config.yaml
n_head: 5
positions: "rope"
rope_base: 10000.0
MLP neurons of a small language model. Each row is named by its layer, matrix (gate and up: input weights; down: output weights) and neuron, and shows model dimensions 16-111. Each number is 128 + 24 x the weight over its row's rms, rounded and kept within 0 to 255. A neuron's up and down rows have the sign that makes its largest values positive.
Before each neuron's rows, "fires on" lists the tokens most often at its 100 highest values on Wikipedia text that the model never trained on.

fires on: "h", "sh", "-h", "ah", "uch"
L2.gate104 [164  81 109 109 160 137 144  79 178 124  79 104 124  92 111 113 132 154 162 123 187 174 155 114 110 136 123 155 112 154  90 136 151 149 122 117 123 134 112 121 147 153 130 141  93 160 120  91 113 129 157  93 124 101 144 123 109 111 161 128 133 118 109 110 152 121 108 137 115 125 131 135 106 125  94 132 122 131  99 133  87 153 128 126 165 129 139 136 121  88 142 156 134 101 149 137]
L2.up104 [130 129  87 155 141 176 110 146 167 103 150 143 112 127 167  91  96 114 134 125 123 133 104 112 126  99 164  91 200 161 107 140 110 131 175 109 152 116 117 117 136 134 145 173 172 142 149 107 156 143 138 111 124 167 148 111 187 130 164 101 127 107 144  94 148 119 134 166 111 156 106 184 151 117 118 125 127 119 183 133 129 143  93 108 115 118 154 135 144  94 169 156 165 132 161 159]
L2.down104 [156 158 104 103 114 116 124 130 157  76 123 109 168 132 146 118 115  29 126 112 126 112 131 102 110 126 193 143 158 157 159 111 114 137 189 124 150 131  91 143 131 116 120 150 128 128 135 151 131 176  99 130 160 114 153 112 150 139 123 144 161 146 144 119  91 139 103 163  96 119 140 161 108 161 123  69 145 154 142 122 113 145 110  88 163 108 177 137 170 144 110 111 150 126 148 147]

fires on: " to", "c", "k", "n", " from", " D"
L2.gate612 [135 142 123 122 144  97 156 159 106  96 162 139 155 161 152 133 116 123 171 124 105 124 166 152 144 102  88 117 111 134 196 163 145 144 151  83 134 152 106 155  76  97 131 113 149 174 133  94 133 110 134 143 133 143 121 145 109 167 147 142 144 122 143 113 123 139 118 130 154 117 124 143 128 113 125 162 142 177 154 114 146 125 127  88 142 106  89 143 109 145 129 160 133 158 105  91]
L2.up612 [180 130 141 145 138 101 143 132 140  95 117 142 131 177 153  95 114 137 144 110  60 143 133 105 134 187 107 156 144 140 133  95 103 137 151 103  92 180 160 181 120 119 130 136 146 171 118 124 178  99 120 159 171 165 121 129  95 116 139 132 122 102 160 114 146 131 118 116 135 102 166 128 102  80 127 165 179 152 164 124 139 171 132 110  97 167 130  76 114 137 120 123 131 163  96 148]
L2.down612 [ 59 182  88 146  83 125 153 132 142 144  91  77 107 101  74 115 161 173 143 117 132 135 134 126 130 118 112  96  96 118 104 133 119 128 152  95 111 115 158 120 120 125 139 163 104 120 110 156 112 134 109 106 120 124 131 108 157 100 115 145 107 116 103 112 113 106 145  97 142 116 118 103 145  94 140 158  57 136 136 102 107 108 136 149  77 141 124  82 134 104 105 110 142 139 148 151]

fires on: " $", "6", "0", "akh", "7"
L2.gate389 [127 111 131  96 131 143 147 147 123  91 115 123 142 131 128  74 157 114 127 140 131 132 142 125 137 130 138 121 109 106 112 139 123  98 144 135 126 115 105 142 126 121 143 135 125 155 113 106 139 134  90  90 166 128 155 151 119  85 134 126 130 114 167  77 146 165 178 139 131 129  97  96 136 110 133 102 132 182 153 139 152 154 137 119 143 118 146 159 130 150 135 128 144 145 160 105]
L2.up389 [155 156 110 148 146 139 140 158 138  82  93 103 153 127 150  93 104  77 131 120 140 148 123 116 151 160 138 130 106 134 151 132  91 143 127 112 114 125 115 142 131 128 143 138 108 131 115 126 143 137 118 105 129 155 139 143 112 127 149 136 131 155 154  62 124 154 120 152 118 128  90  98 113  94 159 131 100 161 110 140 121 186 120 101 140 141 157 161 128 153 129 139 168 106 126 143]
L2.down389 [116  89 132 111 143 119 136 128  86 123 174 121 136 102 112  98 125 135 132 195 124 155 113 129 140  96 105  83 123 116 148 146  90  95 140 149 152  78 107 146 124 180 142 111 141 133 135 119 108 160 122 106 142 146 121 137 147  88  85  98 149 109 137 140 174 184 126 110 143 178 123 135 106 124 101 140 165 137 102 120 184 122 155 102 123 136 126 130  80 126 153 122 151 183 170 120]

fires on: " |", "===", " by", "o", "=="
L2.gate546 [129 159 157 119 128 135  78 118 170 135 151 130 117 112 155  83 149 129  64 141 137 136 112 142 120 136 105  84 142 157 128 115 102 149 111 150 182 136 138 142  95 170 156 147 173 107 107 114 123 129 127 122 150 131 126 117 150 123 162  94 142 144  93 160  93 142 155 148 149 126 140  73 138 100 115 107 127  92 125 147 134  81 146 118 134 126 114 121 147 157 124 123  69 169 118 127]
L2.up546 [144 148 102 126 196 158 126 117 122 117 140 117 108 102 147 104 116 158 116 163 160 104 156 106 170 135 120 113 161 122 166 105  94 133 122 134  99 117 114 136 116 100 133 157 124 106 115 150 139 162 148 135 172 118 126 109  99 160 112 131 118 130 170 123 170 150 147 167 107 158 127 107 117 137 143 139 143 136 100 146 150 105  99  96 108 164 111 159 126 139 103 110 134 173 146 154]
L2.down546 [109 111 141 126 148 127 129 137 101 111 102 148 164 145 119  94 118 164 123 131 148 132 116 123 130 133 104 179 125 131 123 117 125 130 133 101 125 122 137 118 179 134 161  65 120 139  98 113 110 137  99  95 117 106 160  93 123 163 107 146 123 134 131 113 118 137 133 111  88 131 136 116 131 118 125 152 143 124 147 145 126 118 139 127 125 134 202 132 113 119  75 123 122 124 134 105]

fires on: " is", " million", " was", "-", "k", " It"
L2.gate182 [113 142 136 164 129  67  96 136 134 102 114 114 139 140 121 182 128 152 146 126 124 128 124  79  91 129 148 115 136 104 145 116 149 172 104 126 124  87 150 107 109 127 135 108 131 128 144 132  91 110 150 114 139 139 131 160 167 117  93 148 136 157 148 157 147 118  73 127 126 147 163 110 102 185 142 167 140 151 118  83 166 119 115  98 103 143 151 140  79 107 138 133 160 115 143 160]
L2.up182 [ 99 162 125 126  78 104 114 113 133 120  87 109  85 141 112 123 108 132 174 144 142 143 143  94  83  98 137 126 123  98 148 124 153 132 124  71 113 145 115 124 139 163 167 162 130 121 162 123 135 154 136 132 139 118 117 137 151 102 131 155 128 151 123 109 122 145  88 128  81 124 127 151 127 145 128  96 187 149 146 113 169  95 124 106 104 111 129 123 124 120 107 152 163 125 121 132]
L2.down182 [118 129 119 156  90 142 127 121 132 130 130 131 172 124 152 138 124 149 158 190 147 109  77 134 109 155 108 107 144 122  92 113 119 156 116 147 134 158 146 133 160 132 127 133  81 162  82  99 127  83 143 136 164  71 139  86 170 153 149 137 185 123  95 143 110  82 156 132 108 126 124 151  81 141 166 106 119 144  93 144 116 136 111 113 151 135 133 116 128  84 126 136 150  92 114 148]

fires on: "\n ", " for", " represent", " from", " first"
L2.gate123 [136 132 162 144  96 139 198 129 138 146  96 102 137 123 105 141 153 120 127  95 154  98 117 128 149 131 141 136 116 151 133 154 136 142 163 120 179 143  69 138 168 120 165  96 126 140  89 143 149 163  96 107 178 115 112 126  98 144 107 154 127 135 144 100 139 135 127 120 123 162 120 117 140 160 180 145 110 117 134 134 139 117 138 126 107 173 141 124 124 150  99 150 175 166  61 138]
L2.up123 [170 117 141  98 164 118 128 122 143 119  99 202 140 134 115 132 118 151 154 116 112 166 131 131 158 126 123 108 108 117 104 125 145 154 153 129 129 140 121 110 118 127  83 146 151 110 104 148 103 146 113 129 146 137 117  85 128  86  88  98 115 121 150 127 136 129  92 132 123 166 150  93 104 112 107  99 122 117  74 140 123  57 144 135 112 120 123 149 121 156 107 127 144  64  84 135]
L2.down123 [138 102 138 131 104 136 148 169 129 119 139 153 150 116 105 156 119 229 134 163 168  93 157 143 128 153 141 140 122 100 139 146 147 154 136 134  90 129 124 139 108 143 113  96 146 128  93 153 139 134  93 102 131 105 157 131 145 140 114 102 143 121 121 109 188 108 107 133 138 106 140 127 149 107 149 157 104 145  98 125 137 112 149 122 115 186 124 114 110  99 117 104 164 126 151 120]

fires on: " school", "b", "-w", "w", "-b"
L2.gate499 [178 150 156 118 123 160  65 120 179  97 145 109 118  95 112 151 120 117 101 123 122 122 135 142 114 124 116 147 132 126 112 155 131 115 136 103 129 129 124 134 165  98 128 124 138 127 114  90 124  71 127 101 138 162 163 114 114  77 129 150 153 103 141 101  84  95 149 119 134 137 147 124 121 116 170 102 152 153  93 130 124 102 107 130 110 107  97 147  82  90 169 131 115 143 139 107]
L2.up499 [156 146 150 125 141 144 115 144 161 117 166 121 103 111  94  95 126 128 112 160 168  99 136  95 132 108 105 134 132 135 187 111 128 182 137 173  94 169 137 153 123 151 159 190 138 187 153  96 149 140  94 122 153  85 119 146 130  89 113 134  81 109 157 123 119 109 182 128 131  95 144 134 121 151 132 119 143 140 135 144 116 159 105 106 112  99 170 142 131 156  97 134 143 134 163 143]
L2.down499 [118 111 158 113 174 131 120  86 156 126 147 141 116 127 146 127 138  90 120 144 135 144 152  92 136  96 134 141 172 153 129 170 132 131 105 128 127 176 104 181 130  90  91 134 114 106 130 114 107 100  97 141 130 136 106 164  99 112 104  84 185 171 111 142 120 130 136  83 100 132 125 159 136 110 144 120 202 158 177 119 136  98 150 148 112 113 167  99 143 147 105 158 154 166 151 115]

fires on: "ric", "ic", "be", "-c", "le", "il"
L2.gate220 [128 160 101  87 163 116 133 138 144 105 118 139 137 129 147 135 125 128 134  87 120 143 101  80 153 125 189 129 127 102 130 140 123 121 183 131 103  98  99 139 157  89 110 153 130 129 142 131 148 142 129 134 114 109 130 162  96 140 137 151 149 131 121 105 148 143 142 104 147  97 161 108 133 115 138 126  94 150 157 150  93 149 123 135 123 100 166 140 161 131 101  91 149  99 195 186]
L2.up220 [132  80 127 100 177 133 101 173 156 167 129 187 126 121 126 165 107 156 131 150 125  98 108 122 148 134 123 132 112 125 130 141 118 126 135  85 125 138 107 156 159 133  98 156 135 137 129 123 138 138 135 117 151 117 150 138 159 137 183 145 158  89 101 122 160 144 107 151 115 147 153  68 158 172 145 145 161 169 138  98 119 115  94 132 152 138 125 153 146 104 124 110 156 122  95 170]
L2.down220 [136 163 162 113 161 120 125 142 116 154 117 126 131  86 103 183  90  86 145 142 120 161  98 149 121 123 127 127  96  69 202 131 109  92 157  58 138 153 154 168 163 112 159 152  70 122 126 143  77  96 150 104 117 144 132 115 142 151 106 146 164 124 116 134 139 146 151 115 137  82 139 142 148 111 101  79 197 118 131 139 133 141  89 142 127 122 147 118 153 125  93  94 151 123 158 143]